Weights of a small GPT-style language model, trained from scratch on English Wikipedia.
Size: 2 heads of 128, MLP 3200 SwiGLU, vocabulary 8192, 64.9M parameters.
Architecture: RMSNorm before each block, no biases in attention or MLP, untied embeddings.
MLP neurons of a small language model. Each row is named by its layer, matrix (gate and up: input weights; down: output weights) and neuron, and shows model dimensions 32-287. Each number is 500 + 40 x the weight over its row's rms, rounded and kept within 0 to 999. Numbers have three digits each. A neuron's up and down rows have the sign that makes its largest values positive.
After each neuron's rows, "fires before" lists the tokens most often just after its 100 highest values on Wikipedia text that the model never trained on. A number after a token or word is its count.

L2.gate1604:495413524447531526458466550537537487467482535458407450510515443480459520516531486492520539465495552587494484581471492460483536452564511477539491501542518464427507467545437437503463531511502504555455518548513505513507474514488500536504614498471514540418470466494470489477557446510480459505495370531523442551504510478422441501487433519492443479482503384451494478454452506516493455469461466480511475582447593450462512531563545609525508475540461589482524480502534567518485535560525507503542526571527522439548523556472484413477456511497475434443498507474532499433526513510469428546558540503491475476526501536534531524450484463509556493489543526483527572469498507459464563479459527470537434390517454472534496513454515565472512502528525528533483548483453525439488499499506509
L2.up1604:525515489510506479461542491551491463545529492529495433532428460516489448541562471475594425482491508510480484470514431455465450501467487513450516541544491540427477548484464515529488526532554462420435502469468502555561444480441501513425512481482540497527488495522512496506579538452426510404514576575455513568525488443469485463518491507517463534528547529504445436445527480426516457578528455496512478481479539553570465505561557579478498516477525490559449476479564466540427533454469497455518441496560443526503492468437485509461455449493498466486466509547470499582571451507521463555505466474483530510504587494463431518507432457474472492570569520517524544500568483536468528580439496484493440490496452524516559477502479507502460534550499559507484518440446562518444507484527495
L2.down1604:445576557491514505518607390518454515559521588510513500476489428544499515500477514509474410573586495440526519573496537567533493585558493504502560482547453491505512513434441534424530488587520484468544510474440522516503518502440511499485508528508460484589459534556532483551477531534513520498560569480490482555467485533512542553526547459549490481509527526523516563491489464478499530486518508462529466484444434471537493492474489514537499461424489424470629468521456534432463526510466420564462504475504505470438480490514538513432508455469451499484523448572503502520514503470462516534446504535527503477479497527482503471531477569557445461491516467504558522542441447533502462474518505467505464491500543495514530497510491494489582485471460551461511434573540518502538500446447461
fires before: " |" 33, ")" 24, " Star" 6, " –" 5

L2.gate259:526479466531479463552545506425547504531473487473470501414540464536487564498505494514462453483555541554472540520482546414521452437399539548556499560532459408437484485445491552570477565513494481467498430438520420462494508537548511524542545575503530487508504513565487480522436486466398549493518540543537553526465461512520484491506506461545536544535469578549476496527562532469555583578391572459467479473486488510496493555508484512415483525499462463468470522462505476557416511469521520565505493508483449487511532505534562514539451547535470483479533363521520483478509488484515498504534473532567480540429454442528474499492547429507462514570517442496545550523526531525481464487468552521517447530499511540555454462569470527421496492472517532576438501564511451524528470496496511
L2.up259:478476472520537508538481506524430538500505439469376381451550464546525506492458585436542566512453474513508453475480463531471520500525481467562484554490456477508517470543529480523435481493507506539458539496541541508549499503599583499557483571530544513565542497479482504561445482521562465555589495441526489438538482481517501459542484518418440504617534522563513485528494475515513569489500460496384476517462460491474522463568421520448469432498468500535496519530551491514536510453486552446444530504514474545436547451519512506447420498475540418480439497479521604558484579485508502515481451538481532521579512484467467522523491513560495559551495472499480525549545483547458491465501491486541506442497510484513458537537554492465478505521486459420447494440499419497453463483530527
L2.down259:391465480550556555580452505465505525520486488557570456464533539413512512489471502516499487543596507501462500561499492492442517531462485583506505461459584451469412509492499567538478443537500586476551468516489444479508524499458437502441527515467489557509508437532508542466539488499452580554505514454509616449484434460557522496461568448494482534489542512539412533499524518498535474474547506534466453534518444507559471506560494504456503475516494513461598448562542459476538439448509542494470548556456514512549487584493509571492490530516531501503501474545553467515548546521542483458497493543544454499504478529490484524515472494444508508465514535542565501498491499465407512465466495497547415486534454516552456467429482505573537460540481492538472456527476531445493489500463445
fires before: "-" 57, "\n" 22, "=" 5, "u" 4

L2.gate601:522577538471451483485485489556569496527528489521546484562508490441511535475556503429508473541503523471462466520486472468566523520425479457498563508513460444465455513496512452494546474525495648526492477500476480547468535460486479498605480468471525498452521447439482505419528515580519526427505538508537495469570429448435506532465559488568506452445515510491466445522465528532528472499499536494562507528478560532530456554566540455497484475537475492552439482541507476485564461516527468525498402534589500483527433440502565580474521493548439495493434523545514487491480531444492533520425524520506507473443444551443475515492560535531463459481506489472509462531465534508449476488573513513450521488524506482552488507493472485523460469525457523576583481514542550597447465513562545
L2.up601:510525541556505486455500519534526541492463457496514535537460476458472440601552485493507502461534443512531505467444477539487498572441414472474499509536471530468499509552370509546470442462556599480479512493461454542531563551542549513529464508562575446582549523449492514434503515447489497468491547498555487494502482516551478498528508475512454531601573542531492515464541525486475476528550505449436544543501472438454439524508476509447514511521459490448550518477528518503456463488499443475473460445567474518467356564472520531475470575483454477458517586498531531545516513519491502557472528448512498493492461418454513462489581469507496417554550496485508531494459544464496476497470454464474538504404509487487452480516526588457503496529484529601441560520436479439429514518567449
L2.down601:469448442524568473482551468522431522515499524546511592493529396510488508481494439541489478404581473502550547527534491575504511439530502535516471583529606545547531581538443585439471476402509442564518541517483464459520597479543508493512420518484569473519510503476562528572493515519494477530485488531468507500500548510562481509474522476451477502562426514458522486524577488500429521561587515491459538539490463489456487429511501557489538511458530498492522523534503474474479526439499469458486496528493496422565531513552515421525515494456519468493530501483492543552547497506431534544476488449519436534501553572579415518507407469553551566346507554528493507486480488467563498469475466483502511466424551509520500508552425550442537456513496489468491520556506481522491593487506443
fires before: " |" 21, " of" 9, " in" 7, "ford" 6, " M" 5, "io" 4

L2.gate1914:446498523482507554482439529476520460499524484437516459477564527501429508440541553544462496529563511603557529519486470477472508452496445518518497509549499508501511494478544391549497533499495553442482581443563460522503477518476443523531514508491496491519478487537568557453493608471509483548454551540526439527493481549500504477548497460437467490504494441523511504494474496534495471456403530464459460503478531458506468477454592472441485481499527555497473528529484553488499508514499593421413517540558534491478457387498590549483451522524511495467493517526540413474430530466508508470472525489471455482538424509480531429514562492504435532510490553481553531602577521512436559536524542552493472470498524547479539511531404441527422484546542518558572511531490545483504485524466504
L2.up1914:504500492528447535551477484502481576436518549513523512460547486483472502490488535554524480512505459494492530537451472497467561475507401440501500479489549462479528544518551484440514495437496475491527522505546492475487600494465539522519564557500459509439509495476490444526562481574556451525495485458494469465470530432453519573539499523471433486491419476504503583521416455534545509542535561552502467549547527493559551529460533551537507493499531544483597574513466564536505505455491476449508489537563564523492416583523484444499430496419491463530449505465497517469458520487514475531551520461532463503484539470583565501520456501479534472533501465464465510473507491496531498492532475489512491506492534491454489549442592561558560428435498539515419479482513451458539468511402579
L2.down1914:515513510567538469466454525544505385504544510490464506468490573447509456425527556492498585516483517504520483443486419556480471495498532473541528465539523544511471542437403407533467481499552496450580456461543555489509430500555383467529508515507443487474492477457500500462592501474510504544552518585521556554566525564461445448520376472518505488483575487504539469567544425459497425530431502495483447467486498536560548486494475558470539425474519528483493502562569455545512437445504457457460451487572508446490494497478443489479531506533476521483527452497564501385505539487451473522512526516442578510454462536476490506551523487555580500573536504519472520513448479502487508439480519517514508534527480451487449426540470550493515558480476496528491587494512533456485524510510425
fires before: " |" 53

L2.gate2428:529516517560527459527487528422546500508522499497467499525536475463451444484470500489488546516482582480523412289520479517456483423394545543492495487522476520528539504473517433503520504558513501556466498496469543499385427528427527491517422494475460502533500465472515459501476463481424492552486543505463496522469435610507439493452516541476472500546551533508513437552454572533463444504547486447483580571517519505569543503555430489554527455368523477471497509477511578501517451514403463523458462488468466512501496477441489478434503502464501576561504484512533520484538507552526538480465516441520521568528481454515498499477496529490477527460545510516497480479532508434506473449496517527485471447582538473534504578518496466527498495525521533469418561405487460460584560449425514
L2.up2428:456457498506495481516481460544519525479487502497474520506501592459496509539485566530509429523528524442545503536508466564520509490458571489483470556469509498450521510477459516523461483461505520452512521493480510380474510490458527522409505508549490532530515443581479477502457505503460509458499469529506495550552484576502469460487473531451459430467455525516525571528470498558545534493534514531509569476592478476481437461512444535495525502517511536534448466458470541509471475446485437482507506536486480399470476479417479491540569545479498538580464485394505515499570521491505523491476517500452542531518485540446548456460429482504534550580499537584510533542529549438410542508464538487524543571552457547464506440489521547498494478516470504450467513470520466463435491482481530
L2.down2428:525553556487466496504492468454388472515504523449513454526510444495446476542512528471498539470498520453540554474492493483522484548497473465555519440517558526502480428440502463521494539517446477486584596537507500426487514465502574431502478485549508472530447558475435497423529496481525453564542504484526496525471545506522496514487477591467497572482466576467546529494481496480512481498538505451500475426496457467489423536487555532516530492527446489449528441534583425586424543525497576506418543438490538466418426539559479495453502449479494488539499479488411480515480481498549465543537585537539517536509472523498573551538499483453404457518530479453564458418485492555522538501551495500486546454515493489509477540509546461562466477620457524477529411459451512441583447425464400
fires before: "\n" 53, "," 4

L2.gate356:547519537466482477609486532457604548527465547522490441486517505490510532409492444476506477468499438557489548553513518561508597460568523591469557530518471433458473587471470522486577525475521553501513538536481456482600554481507557464506510471537488508512452459539529511504486482530487511540483456526460489566531448468519550582462528456559587528545528538429471457513494478554518472506481479468488441507496439472452495407527520515517491522508565488531427480487568541463521495518473556467482556491431501520496552469433486483552472543518473538502437528547569458506513526471493509490567460537479497535463504422435466497544516509464431491535547478465468525532531524423504499478478547481449418447438518490488479464441532566493470501494548459525493521501557422535517486514504508
L2.up356:547499493513536528493511409470437537521508611433436486508451458466478452396540537510499493505493518477467497474530543522542502513519524523477473408532504512449510442444505525508429512454550549523558434480520487526494554576444494537450533493508477583450538544502508549536486497416446490500491492423496531511491552505481464484429505448552400462465557522534451465429462470550459447503491559458526510467452470471537400468388494529486558474523510487463545517413490520480492453561485450500503503443562463462484478538511526550491526519496519442491489537522490500505474446494509535517483497528527559510443461461477529518463475551529537510436505542460562486461555452471538494500448525482498510490458494495450493510549531517516490547472552500457471541476466504515485464475529437
L2.down356:527475578445461526541438566469594575589525515479463485519499517488507515499450486515482502490471523512506456545524522395528440516522480551552481502484465514571422488541444532505488532497509474496490478484526526513543527473430447506508452455462463433462462526559529498479520557486470526575532492501527484543520536484531502512568454475509602506454535483483437411528450433518479499397498494555450494466470509532482529475452517415441468518458526513465500545484571485523496534507491524492541460513467530557513516477383486487427455438581431530492508567533534495544500504578505476504467462462525505492548503434447541543490502535489438508506464507519471491447504568454519497502530517530474512406523552564519579470524499491443517487475440479484385420498538503547552415469518549
fires before: "\n" 98

L2.gate1900:518570488476498537540481498470507493471499457460442441487500492523497460426494506501399544550516512541499620502544460533435464530511492607529556539516511490508537519485529433498515492426511469431493490426520493488501539495409515475476563429522461523472519499423544491487500516496513429507473423489473456484505489528452430489437522475478511468503504537508541525493539533477547482445506536470602476514489398524479549530465487460480479463568497533511548494537436486494376516527434540530542431531519482496470520459494466510467503500484490497457506567585494528548505580464527445495423506527460489487455507490395493436533499524536476566467527475551468478500479505540509417461460474507521492512562562439537481549525460448495504539487513514523420467557563501452547515515472528
L2.up1900:502447528509472483513501493450417535534509430421511454561499534527484541495435495438493513452471526502504516531526432538525522516410469523528501533542564465461519487425577508488572471551490476475538481539463499493523517493521449507487526463582450509568563515462500464484442513408473591466505558496536437544518500479452455510488468505511512517474534554486396483527559494472544519493423519428455504530485447484444483473517518519523506544468468428536531566522498488499458482569517545548516469549476498507459555539517492486464406511495507454464498540483473485466607509481471489549503518492504519491493475487500510517509473417482498497460479467527492504521491491530529433472546504532511419500470523498480535508401530492493517541533504512480483524467436536499477467551495463
L2.down1900:519460507482588465567466496364474525445457589471535498504489548435516484509515470521476524459458467533488530480489482441478439514512456548506523500498452533446383508467487464453423487474466452477526488437503487515539511520517449461517481505466475415460463557456482507508522553512439522558439459553531482470505502435453498401444510524435521512527416488447506487488478491488487491527533572516511498525475522476520451468504539436450495523507430468521462562500573475543467526445500544422498556495562552451590527523482461517411480492495455483488534576454452462542486453502529509487484530526496487506528547474449515475497531501492450515489485585478424494489518541466462471511477567485502595466446547550482499475520533537481422413513495548488469469444534462551471525506498480
fires before: "\n" 91

L2.gate375:531456576498519557545470450507518475538462481540500531487455480480539548480492542473445513524505481466509493558488462532493482592460453461497500578541537497487488505478474510507495517509486533474494505503513532416589508422485478515517470546557551454485516570493496500493504449475499539498488533579494500461451463511519448578481488410523527549523490499477452543440510492512579563527545439486491400425446431528544513447506539494502542476387475476512482475531549403510468517469508526491477440565456476519592471507464518550455494561442513446498552506535515544528450464523531494497528556457439509507480444450442465513507487484427454490469458457494478570478530424530466529542544531499538448537450509549428484524494562506464446559539485428527455511532533517437477558469485557
L2.up375:496408581501538514496499372480491436472448538503436523536516493479494480518530430494488520513565591540501421462527546475497526524504417507488493459546522509493532470541483461507526510525563483503439519433468533519462500580429505552462493480504361462556427502539574530550475496449553474537506581478423485482570468514480453490513573498456556485437523473485488526490527513505462466505534515466491511500499506518479472557521431574560495478564438435469450499479537489442402544431544456511467414483502466480471527453503466472508462544512460550501480512511439525521560501515430527551505506480471486511469484520490505491527537530511498505470465553502586512584510486506464504457479458506437525429558505545461458532552511485487513555487510508523542596566438505552468459538495503
L2.down375:445525448488540551471451556488499495500523559482441510519429511515494506528549540497520605515482594491483528430492485499479396394510477545544523521458466474435438547489478493547472539465438550554512559500538454479560507445512473509373515477491457434566447531486513462467491545482515485568477573462484493427562537573576451583452518483497556489492475513504503472543535502467524493488499499525473486487556523450505455480492502549510531476512519533490531481504457506469489446503533543451457432512454484493573450473521463506479508486453500481471468499524434547450493508454497500546495423490504457489514494487523532534487526526461583456505493432508478485456478559526527557453465508445480473447507523457542458491538516532444486493528566501469470509461554468555512473447479608
fires before: "\n" 77

L2.gate234:515501506480532545489501462513511528509514529524463486449523515511508581528542491517520527453432517504453493448477430502416505511415509497496484521535519475532517455533513520524574528540530554495402504553470521535524495450521464503465530471429526465503439518551459520488443504442464546483427566478511511523476479501473503454490465506565401505543468517499439508494453501496536589501459467469468515590469467528512520475557495498464484506528537521507492463523483541563494568509557500509472426474477437511474541525473446543493448470504550470493414463494534532497489474586478441483481418539476503549533490438489517592445507454549466544491463450540465511503461546484522482420422543511510550553476528435490486521469477384520490589510499445517463431502519501488551509462515474
L2.up234:471440523531495458536525494457497504537556551471431475484505438517536543551502468514554492504464494452507515496616466519478510517568491504493436508509462460556523460422524483447488476533556484450579520392527492479525513517514497529514476507507614498488469532503490578526519525429503446542528477517487481494552485538485483514443476492506484531449467475509412508467478472453529524536476553507570454460371498548530474472480512509516594561459552446443538501469456460434487471459473476574523489509533502538557504447467513533544508556540505514554461490501497536506453522514576461556467517542531510502435515480454495549482517458524546528535580509488507472505493482457451521501509505459538496517517501547542530505495476508493543473424406472588455420460468485517490468471617493
L2.down234:522539495476560509459476469449420500472530511491552403589504521486535512532467537532487496463547513510474438427469491474454487484440468504450459517554494510484437484472561537534498553456514522482476447516525472559436527437526489467581526438433507487519438525514461606530555484439544505499463559532466481495449507496600510510544448456546514456476495491459486527504498459543514570461473457523512463466496548509507430465497458493490523497519509488480546492553509607520490520559516509470564536542546621499531438500580446480453412419461554429462526513530459518499447467565523521497403438423516552511498533517479455514444521553535528514475497449498500437479498452525543489487493519497488510479492434444550466500434499530460537514503524481548409504507555492396541499492402489
fires before: "\n" 87, "field" 4